From a checkpoint of a small transformer trained on Wikipedia: learned positions.
MLP neurons of a small language model. Each row is named by its layer, matrix (up: input weights) and neuron, and shows model dimensions 256-383. Each number is 128 + 24 x the weight over its row's rms, rounded and kept within 0 to 255. Numbers have three digits each.
After each neuron's rows, "fires on" lists the tokens most often at its 100 highest values on Wikipedia text that the model never trained on; "fires after" lists the tokens most often just before its 100 highest values on Wikipedia text that the model never trained on.

L7.up887:111148133144122089097146083106111096129118124112120130110108154127108129139095116097145086165107191121149119130133167108130113129138122132108120142126119134095105140115102139143139142109061113163143178154193132127157101094125115116087103115116121140107153141088160147156103087113110168154141108179142107148135129151092151132179117141106149160117126144136140149125106142111145135100148
fires on: " and"
fires after: ",", " is"

L7.up1172:111151104146139125105140137134054121104119173107079077174133111054158122135118131128070152134079120111119168108109134112158102105122094114137124124151115074132123111118151106118161143140088135087113090075122112172136146114124139108125083134090112127112165131151155144128110135106150158090099124133146094111121130139103139120107126107117122154135145122105150113125184123094076100145140
fires on: "1", " wife", "0"
fires after: " ", " his"

L7.up716:094079104146117139140112124126155108134107074121127099153148147128100136092150154116093112121148046128109100143081124106120125171161100203135139154151120091149141133154103140134132140146094111160115138143071134172134119109150109141097136137080113113141085136134163103165153083107101121165097116090109121130133146123099142148119122128087100160150100158145172100141126122160154133125144
fires on: "1", "0", "6"
fires after: " ", " ("

L7.up934:111096110119114138114115126143130093129142113114112140097095106124139122066114141089118138116110112148111156114115128134136133130135113102118140161102081126150157128074153138147100177145108145116100155157113111102121169153152155167155110113087171122185121108096144122149175144133156135109122126137100080093132137118087146138133138134147144097094151147133133128084109139157106127115136
fires on: "1", "7", "9", "6", ".", "0"
fires after: " ", "1", "–"

L7.up946:126158123124151124159150122123106130137116088132135136132067092128138104127129140160102141096128123130120147148139140129152142074098137132130123126130112111109161130097152078133117112109095136101164160101111132114137111163102199145099143154151153134145162094192130147151163133150155147159114089138127139135111095122140124136161084134141104124128139126113161150104094118155127148189090
fires on: "9", "0", "6", "7"
fires after: ".", "1", " .", "–"

L6.up895:189097099134158139096101111151147105085161151122117127149126116115204149099157145140117135115137146093143170114109144101111141131129114139078114148150128156126092107094178126136151126118128133101127147131143110158156125096097124147114130138136110143143075082098109132176135162153135139103096099119138124089183143138105116097104164109095145099097145156107107158121109100123112129118112
fires on: "1", " well"
fires after: " ", " as"

L2.up614:122165136101114112123120141137133079105121127133117131141119163154142109128122110126142132120151095141123118123138106114131136146115150122156123117138136097137114126146173145133126110143135158162144066169136133091128091110121160142178156126116106156107176144121148136121120150112122123158125092141140104130100092150126104103159124158123141138121092104104092132086149097164150121070092
fires on: " but", " they", " however", " However", "We", " rather"
fires after: ",", ".", " \""

L7.up172:155109161127122174130151118109145128118161116107115123118129126036108155125127120131157131126138127132118157108154092122139128129144146105147086126154130120105151140142157111123181143108098096085096068126122145153121166136133115158116164114108115174105120103193145077156142127099156142130117108135076126120110140155160140118178106144144146166148142142113113145121102106146157115139088
fires on: " +", " −", " $", " All", " bp", " ESPN"
fires after: " |", "-", " a", "|"

L4.up1079:120155066125109145134126135128111169124119110133120132143141135144112120140169125140163131138144118142120090113106113107100135103083098143123122130129116159109096133134137164122188075119157116140093128118086095145115098146112192124157136173111151105114137108124123122158087097160134141155170130109188146097099096079135152115123097139112133131144136148151114148120117143132146141158101
fires on: " m", " which", " km", "%"
fires after: "0", ",", "5", "3"

L2.up1427:118125134151051102124143087078103151133101157134150098127159099108092167143117144149082140105196164177118145103115156120097115133149127133080112103126107151122160153128132111108101154138140106128125152117097114132136130114118141148118101136154139120167107134132097175107115165123194151133147118127149129140146102097097157100120161143141165111137181114122089140130149107127104119156127
fires on: "-", " /", " career", " Release"
fires after: ")\n", "-", " a", " In", "=="